Weights of a small GPT-style language model, trained from scratch on English Wikipedia: biases.
MLP neurons of a small language model. Each row is named by its layer, matrix (up: input weights; down: output weights) and neuron, and shows model dimensions 0-95. Each number is 128 + 24 x the weight over its row's rms, rounded and kept within 0 to 255. Numbers have three digits each.
Before each neuron's rows, "fires after" lists the tokens most often just before its 100 highest values on Wikipedia text that the model never trained on. A number after a token or word is its count.

fires after: "\n" 30, "-" 17, "." 7, " wh" 7, " n" 5
L3.up45:181131141114151112145129119091153159147122122142138133147107163094122121092134071133166140184133088145138110126164149095108101156152067132085132099109138150135142110112138138156101107083135141151126120133129110114136111104116132136120113129094134132158133108133119087110123123130153099129
L3.down45:138136086135147160138117094111123148092140134145146184098100116125117167149147162145117154138185128112113184114136104157171140138100132117116129133126103118122124153130124118137117098158123076096146150105155133144101143116142103150130118054150130133110119117101153173110120140128088145115

fires after: " the" 21, " The" 11, ")" 8, "0" 6, "The" 5, " M" 5
L9.up79:150129131146097102123138182150133140119145144103119146126123128139142112164128112127142153127115142126122129194142155096141170132135171133145112115149158067089159096145103111129129149151119106148146132132137123095105094142138107153107124103090157150098098147080142129121127148137140106139
L9.down79:092111136116164156148153104141164117126122123143144112103112130107116096071123141125144103129160091119113082097100117135149116118119050102104132103128132186159143124124142143147139102127144168153125143096171134163125118092101162138160125136164108143158144101137105144156123145129118200114

fires after: "s" 14, "oun" 11, "or" 8, " t" 7, " conc" 5, " se" 5
L5.up614:135085110148127140098125118135098101128163115139115106096153139109105113143137130137147125129142117130140118141148166128138096169123122127093139113121127114163112128118145109166105166123091133157133146167077163123129122125102120142152134118117144069091107068154132183107147114113138164135
L5.down614:128119105124142094130113123096174105115138074160112121162107080125154146136189139135097146108098062112142118093119116142112138126123118102162122162171102157131159114128169152116160136118108135146124098139144097148125104093155143130122192144150094131123109152131081149135113128118129119172

fires after: " D" 21, "\n" 16, " S" 7, "D" 4, "-" 4, " Z" 4
L3.up213:146163125107106124114112090145092114165145152142160126120105134092113121088129118104120150107144047120114120132155121111138135125089123090119140142103093160130092135118151139115088132130131120119123172132181080152129122162125131129146087090178171148107124118143134169120163112148144076152
L3.down213:137092105110089160115155121132127102170087099123120105145114113143118155153127089118108167130100145133111160134097126121133121083122125097150136143100137170149097125170113183140138135134110135135161119092126126112135155175128140170145146111169122121114111122112133137151079183109121125181

fires after: " G" 15, " c" 10, " C" 9, "-" 9, " D" 7, "g" 5
L6.up275:198114098144126094167111145149157121094092113100095126139173123111128129142111138132147132138096126139109117099148121138185141114121106145092116141135136121095105081146114151153106088156136128149114158173170109115105150178107150146095130118159122112119113153092143136086180105115147119114
L6.down275:114144155122131140111074140145092143154133129094153139129144109150154152097150137128098137126160154134161136118102153111156115123134170114155138089135157128108111127115099105178109095096133100134107137124119127130134118125121129071134134119101115098132128133144178105117140200131107164157

fires after: "-" 16, " p" 12, " h" 10, " H" 9, " P" 6, "." 4
L8.up422:159143115128095124119136110110109183100101138160161127122136088133104116124124144113106107184137092068133147154117151115128155114115152123172142089108140156137127127096138127128141096149145107110146105127169114126119087112143124170141135089106072123165173076140134166126156162162121133127
L8.down422:158121158176160125130097123139091100137124113146130106103152140131128106129129091097115112119147106146124099118147120067124126119076082106131155163138153142150167136121112123098102137112119126116116113115132126132137128089131141107104124127136133164148146173160078116099152157086134124103

fires after: "\n" 74, "|" 10, "S" 8
L3.up346:134069138104103138104098130122158153133117148117157142146215105153135136149179160095164119137115146129077177119112117116138105103160124122105158146094130150125109081113127141105132114180092185090094138137110125136103116128144143140122123150145113123136143092090149098136108164158175129093
L3.down346:130131128148130133124149153144108132141114156105113118105139149145149119112131140069134090127110109133143096108103131073103138134139137107148116150135147101109134130161111098168113134112131139173148142142086144103143118160160111096149078118122158083130147181132095146094141153121113120170

fires after: "\n" 44, " Al" 4, " bel" 4, "ay" 4, " am" 4
L5.up335:088122144116195111106129125142110161148126123152125128130100133133080132116151161156149129149155122137149104143141081130125188105091123092115105137144112146126115128130168111173118097147112055113166180127082127125155127130154117158121177146082142152163132131163137156143135125117156120104
L5.down335:137146124103173135127154125129154134107110101136142123119095144098131134170099094165151172103122143137114104105151093122130145156152143127117092168128100097124110116138115128156086142061097122089098123121148111136105139100099104137139123132159100124105108123160147119163110157093151145107

fires after: " St" 13, " st" 12, "st" 10, " Mad" 9, "t" 6, " sch" 5
L5.up387:115124072091142141152149147115151114156128101113090137143093131142112128152104118080107164118109070130133122101165128117152151162068140102138143117101108126170115134115133122138115112149154136120111141106130103127131158123127096109088106118151130099142146126061120137116183068142165146137
L5.down387:181127120148122144143142121129127143106128125117128173067144158146112169126108138127082122112167139225113099131117168131105072130134114143129147144147156130134119101089107158116115132119111069135154131101107111116120164118110153138103114149165122123156124164144133118124116113117104153142

fires after: " N" 26, " Al" 13, " qual" 8, "\n" 8, " I" 7
L5.up493:149125130180130153099096151144089113114156127091156147131140131114108125052118145127112104097163127135145149150140170144160143168131131099155113091095117118185127148141100123133102104116127106127129148117094141152124110121182176123137098124100110131159137115132122128120152150136157116132
L5.down493:120212126117161099143105139168133143133118138169143153111071116154143127141068140123112114134159111145114111087127102115132105075124144150125157077134153111131144126153107131112141121134087123126157155088158117117146165126123116088101111126133167167164126124111126114109133120125093131182

fires after: " L" 29, "L" 7, "e" 7, " l" 7, " Christ" 5
L5.up630:106131125139095114162091112095136099150123142102165125124127113152169130138090107148152198130138130099118117118129148156112188115146112161112137103090112153131123132090143114125148130167149145149171156146183153122153136117092124151169128113110080108117123107152121118131139123124098117129
L5.down630:142106148102095104100146167088151143124102136185086142145136109163106104165140125125095136142141115114110125119166135143101112152126161147120147114114114116142129151155167137124107145100132113156084106141170104118130139152124151144128136140153153114142115089118131108115079140170143121111

fires after: " N" 27, "0" 18, " fl" 8, "n" 6, " F" 6
L2.up361:114109127132100112132153114139157081149160126156121178129136108131169159121133128111118129167150104149121176129149134135153113161136173163091096135158112124149094174123136114181101110149105102140118117124133123127136105111113128109097149158113124108129103160121128140133127135090087094144
L2.down361:099139094168139110118168147168146142111160156104130103194152113139147165155173114109091086109108127107148111083129089166078130143169113137150134132141130127151144092116130148069121098135140133138144147122130113123120118105121151128130121156113135144113151193158108105128118145150132154105

fires after: "C" 18, "." 16, " Mah" 8, "c" 6, " Sal" 5
L2.up33:102148141130067132157151107140098089099129099144099136171115141125137105104132182141108139168125118150097132173128108094125163127118147112124119143124144135118125125156087150157144163143145131134134150100138139131137101125164120099085149152145083133136119118157141184081131167146157126139
L2.down33:167163131101164130120140129118155150120130149067172115132154122148104131143104112111115128131124156174127129141134155123111104096119153119147105135131155117132129113146145127138071131091126113132137109106122130105116163109151095144157072140081094075109112159114134148161155130124104143120

fires after: " c" 30, "M" 8, " and" 6, "B" 5, "C" 5, " squ" 5
L2.up29:114092112125111115142131153108169115161156127133155096139119136179134103115129118120091143102130101131113169150123093086137112151166124137099126161146135135133145143111132104154108052118092151126140102111123128077129147168133121130106165122143122091183112122083133132142070117148122137140
L2.down29:117094125184127128152098178107132134131116103084157106118135126168129113127090103127099158118134148173132136148116116108145121101086107091137151124149138144134088135174123128109123127120104135169125126100128133104115128192131136130148152108130148112137122138155134144162077132140139091136

fires after: "\n" 68
L5.up353:123084085132187120119143116157137101152115123146149136109130111148146100109157144062145130121146128104151165120146112111132070145116069087125102127132117157109120108127110126128114127109109145103102161096134110144169103132139167087115107179128091138143141176103132112112112144194153112122
L5.down353:115116193141114144094153128153099145112125135146160093089176125156116118129117105118140142148104160126128123147134180092143127109145152134128065103125107131141111110144125092126128143108114139133184108129133129132144073124136085080155121121163131100158166136131106084169133115075130117176

fires after: " D" 41, " Sant" 13, "D" 5, " Z" 5, " Di" 4, " d" 4
L3.up406:130154117090097098127149093154113133177097110107112112114137142128150130079110122127137120113090141111127157128157126127094158122141139119181164129119092140106143108121137070081150115160126088115096141127138092164100141155134132123148139151170192159117108136123150159071158112115153108097
L3.down406:096145124111123126163131073126137109118146096132133123177134126090127144130123154134126093085097087149101099095104114134096134161136160118104138134145143165130120158165138132126173143076141179139150129126147156145153180158096107145100121144138145141118105112101152098106098143146137137110

fires after: " n" 17, " c" 13, "c" 10, " N" 6, " const" 6, " U" 6
L5.up598:113088112131145079126135103171140147155149169150111148125114094164106140095149163158169129133133122148112159100140075131155135142135105138095088163118138150148085106156167135150133117153137093103113162105135139088145158149120148098130114116137108129137128127163164101164104120087132130146
L5.down598:107150107094106156145102139127089142108120143115127147181116168181114178106184170133096111125134146132125125141132130092130145152121118132119131160125127129147118149107115091117131128130084171126090121126107158141083136138155143139159132113157117113122127079124090141123147107113133126125

fires after: " (" 29, "," 22, "-" 22
L2.up544:117108120165112157140111121134128117142144172138151112128147142133119091099085112149119126130150123131122154134145141100174121114131134107099143141115098115157140143125151043091121159110118146131090150157154140115100126125097156130129065115134113163114123134088137205091111174133162122113
L2.down544:138122132101146135061123159106137144131122097113122109138122165131131128089119113132138067137135136163135088136133152138139112173135133146147137110145089126095139097128126137142148119084159122132147110121129133187137110117133129105119117103078129131158146142165115129137105160092080142173

fires after: "\n" 53, " until" 10, " to" 6, " f" 5
L6.up164:112111154165118122106138103149131117158132149110114147151161147145126109124096133111109133129135159094092179138175114120149145108130168140119163126149116177134140125123142129136099117155116086112101124107120116104156107126128151127127113178172121108151114120117085113142142132097101130145
L6.down164:118129102179121144095107152138131131133142091105169133145089096113127160121123127153132139129143134087152135099126110126167106173167124125097079190122118065126129129117135130104106151085145137124183143109117150140112125104128092127128135146110160131134130170120146143110093155126125149143

fires after: "r" 17, " N" 15, " Al" 7, "ir" 6, "al" 5, " Qu" 5
L5.up411:103100153132100066121084144172115101103127147140137161106128104135126109173142117136135125137109141115166073127103141136162126151134132113157163098134103100150209160147134125143126136115115151131126137142128144127159100080160145094098114146099136134108142134085113164116129111138087147133
L5.down411:124160127081169174095122087116117129148150097108162097131103137100129128109121118133121123138129151117126121104133167136137132156135105133100146084132089159150088159113127123129159107089156142149111146121091118122081089155079175128162107100122132100137142169139097145136142156169114113159

fires after: " F" 25, " f" 9, "f" 9, " w" 7, "w" 4
L5.up499:157125120104190147137122069096114168128164153061125136111173118156165130155144105087151160093159120183105113105122104105146129109090132126095148093129124142147142107099121122161144099165139148108166119127135128117122166135151113122152130103136100092144099108141148140148139081140167149125
L5.down499:104123105154084113166136172169105130125134153171155151137136143121109117124136134158120146127146123146153137134092115123075139156089110144112080132080146118092129172140125123083092151157118093125100107097141147124093106135130104178098095120136143119121134174105091108098132166152109119100

fires after: "\n" 17, "–" 15, "===" 10, "==" 6, "d" 5, " would" 4
L11.up138:100144117143151082137112107176123136142144102137152129102146164118181126121130130117125178136147117144128160122097084097139148114142167069084140173162157162103171104115135117126102111085156129114101105116104121106127124097125144134144103168143115125135088139152094142099147136149149101158
L11.down138:069108110166117153138138079137137114127097108126096098139117131130125087143153151143111118121123121132112114178156174121134096102120156139126149077093133124164110123092124138169128151136141115123117150131124127142152153129113138117133149145169157095123123137131124113139104125109174105122

fires after: " Al" 33, " O" 6, " An" 5, "ip" 5, " Am" 4
L2.up461:154154120074117105153107128185083152096139123159185115125133143138164139138133137148178137150132126119107146131159128130105085130095127149136116118136101106083103123146149141162146125142123124126134082133107110142158149094148120130151094129067159154110081177138142109101178141161121109104
L2.down461:126136115175111089135149112107128095135121151127073118106113143160101132128141108124100138123125119144159147159122124119124148138090122134145144155150158122160152099155126140096069122150120121182068112117153121120090131140106153150145150100126095109157090130136132114139146169119123159142

fires after: "\n" 59, " al" 9
L3.up233:084119099146129130114125128158137122156121166143153165093146114136085161102150110067110083119176114137117157166153168125131159127097129123204120156126150168112103120150091114167151141118153146116167156162098100137167139158129164135106129113110126101127127160105091123130120139113121158137
L3.down233:132100132142160135101122134161127124145136108135154121114157114109144163109086095123108151171144104105162172138116087130118110139119122164117103132116146144096087113131116203133181134105102150168130135090127180120163093120145093137167103123125142163113121103165173118171086077115116129150

fires after: " V" 13, " f" 13, " sp" 10, " F" 9, " Sp" 6
L6.up90:102098143140064130097129074144106152150154135175119135128124086120185121155142148126163103152138153129113146118138116109128129098107121134072124125094171139120119139109123141153093122148126106110126130115103129163120130102127103128119128135168085115153119151137127134140150148120148164090
L6.down90:150104125098112128131106093133091078175095147123108087102115144133126117135127127140095123122106140169158169095086135139132127153106157130138173123094161090138168137140131147175121105129152119124141154144112126101117094144103140157111095158121127173075153164175097155139100116089157136126

fires after: " N" 25, " e" 10, " K" 5, " n" 5, "N" 4, "re" 4
L8.up154:127139103087131170087107133106137115103141143139150085140165189109082123149140121108160142162145096123141098140161110142176151127134171150120146128140148069119119164135134095110156094117100114167145115083132128102149128099114123068086153135081095122139120120131104135175143107116129115120
L8.down154:121142119145098184155123163126144114131147099144127159166130114158104103167128132166132131173134147168143114139139155073158111136138128123145145117127080156126114136126109169097170094153081058123080140121136133094124144158131125125145141069150127118163153167087152133132117129107147126144

fires after: "." 47, " squ" 5
L3.up362:107112098131146177118144107140163137156156165169130114096140141171126118163104089123144143167048168111125153109120140114148144108128113094114128102121131121115127135134173120134116121131113096107134137101103163142163140110097149121105162113108146064160140129121122155143109119147138154185
L3.down362:101125158130141136119117117136143160097126125153124111133143171096093086124129121121151120090141109126157126152127104137152141124146141145126160147148088127141125106136095129063139109129140124146135112122146131122114127138117168147086094166120129156169146085142173119121151164089138156127

fires after: "l" 11, "b" 10, " Sl" 9, " Bl" 9, " sl" 7, "r" 6
L5.up443:163098143143126174115102103120133089123121086156145164121137146161128089110086104167134115144157149154123124162088178122168123114109114146158144109105133107144118100115122154141112115144144146177123136136127144116145116072124146168094106139117121135126168133145109123159113084090113134116
L5.down443:155119099119125066134147159148107162121143161100121143144103134119113130125144155126085150090117100084129121082155120127132074139137094139135158145139090084118122142087155130089153191138125124108130123127136100132093131161136158135141128133152143079104159178142116104128093154149108103146

fires after: "-" 42, "," 7, " M" 6, " L" 5
L2.up550:160138136118103120159088083148122129071088144161167140169152112167130127112149090122142149139147125151097141147138125134128120155120134139141201140136091125144118152134079081143160169103105091104146133111168106127138113101127118112088134113114115149139175139107159159129144116122109097121
L2.down550:105151157148150139140132154144104124168106112096153149135127154117154089158085156091094156121104206102165133129154111103106151108137147139126095142151123145146137100138143160114147144129184076130123116119083153129127138110177147063136132138133136145084108118135114147125115161144119150161

fires after: " #" 25, "′" 10, " −" 7, "ort" 7, "–" 5, "-" 5
L5.up363:125132127150104125127121160143158114105134137164149126114150172101062112125159156113112129106147108141145074136113150146113120176124155125090153144116105086162158125117153106113136154124145164109134143097158139102140141127150153146145143145128102142103088117136082104120127157155106115119
L5.down363:168129136096133127138153128149121140098117146125129113112085152169089120135074136081122142140100123110130105113149120142150139118109132123192098136142106125120170130130094123125081102144141132110097129149169130147121100107143072137125109114129125127081137166119125155085104098085069130137

fires after: " D" 16, " O" 9, "ou" 9, "O" 7, "z" 7, "iv" 7
L3.up22:120120136081106117148101154157103098178067129115136123183146159122174120102141146158114104120123104128100098112114106168117188157100076166131093122137142140100131065115146116136148114140107130153126114126119098134154133154129161093138138111112148131172137098157095093099137156117128101110
L3.down22:105142141180112102112168132122171133115138122127149108129123120077156110111131123158156129147116132100121163170107167138147147144096157094116102073117107117119138153119119129079164165128087143196129139168121135111134126113158132136147168137140120134106098132111150140155120100148131132132

fires after: " l" 18, " L" 11, " pre" 9, " Ex" 8, " pro" 6, " Re" 5
L2.up504:113107162142128104110133114094131120132130106178128124124158149165150119132156112141145122129142120116109149130142101083143139122215111123127139082137129135126116109099109122141130098110139173158097152130100103152101134134116141129097150081107128111142127135154187099156116132132179122095
L2.down504:148094115138157126124114115092096154164123110117125126095176161157127143128156161086166128113124150143139138124145149081129136127132095087168051107139093134127133109126082137068125133131124111111129114144112106119155130144174184124167168113117120096159130128126085130172100129127117130142

fires after: " dis" 15, " c" 15, " un" 14, "B" 7, " inter" 5
L2.up198:123151129099118079138127141160132099172112134160135141155120116094147131140160068120089109096132122168123123194134135098159112156141102131105144132152118157141106133086120131104149143152151089120151134119114104106112147142133083146076116149114123098129140105151168131124140116162109160165
L2.down198:162108149148120128123102135156133153122147126128135163124116107110135101126139112167121095172152078082133150118106128188173118149108122147153097133107106158163122119108129156139141117091144118167122088167119143077127123134104138094146150086093191126126113093146120174088114115140131097119

fires after: " H" 18, " col" 15, " h" 8, " G" 7, " pro" 7
L2.up394:134132092071129075164162122069120142134073116109161122159130142152135134092115141146147133128158125115145128114097124130138124126099085180162189140085158139109118151096145109140174118122124157121109115092098110095193088133172113142090128138134105141116127115125167115163127123134126102124
L2.down394:162188114177135158148137101114067109084131117157148143128129112093093123140115094118120138152171138098113159162140124126155146122150130125167162142152171132133107099113114126165145120149164140143136132124142120151099141089087146100150138117087143103084125080119118120151092118098122130134

fires after: "–" 45, "\n" 12, " t" 8
L2.up339:072115125115125127127160132145128167128152159135135130118118150088078104117087126137119129125156129172170130172122157176105135110129137121061145109150107136173132148121159144127108166148180081133129141132132120095131178150124125159115106168099109138150115113128105146121157157109135090089
L2.down339:078137114105136121124154151081074123186124136155140116127132133155092186151128100141117124146163155117116146093150127116134093106148123173138179147116133100112134102110140087111131146117119106105189142095101152117113134095125163142114141158113122085112111167188146152126121146111138097124

fires after: " R" 14, "r" 9, " st" 7, "st" 7, "l" 7, " St" 6
L3.up509:144152074093133172152152135113158103098168146123119111088181157100125155152160104128119107134111137178140115129156122146118129128108109168144132094130062144155165162124092111127136146164157117156150122110105131128092122102137162113087088114123138088126105134123111121127124114164117102108
L3.down509:172130112137117133135152153126069134113126156139177137160114098115118109119103156122095112103132163137096152128135126144119122118127140111158157133111122115094123133100106119097104158132185168135098119120144086095104117101122117137119131084147117100146131140101154121190166131109120087117

fires after: "==" 41, " ==" 14, "ele" 10, "\n" 5, " init" 4
L3.up71:093135133139091121125107139136155107118091123089120147110129128116126138124106104131134141169137114130062155101114107114111100132130130124110153112126122181139154153095126152115149128205146191130100128099088168109124145095103125112116149111129173143182148121147175120093139138150125150120
L3.down71:135102137117124138088121111111105135114145120128117108132133124169168087147150097085083143139113125116157053161133136163128188135141103140094097150146101129128127118157166122170122106096103131140124146157124163126164108132128121158149136136093147146145197093131112127101107138128139105164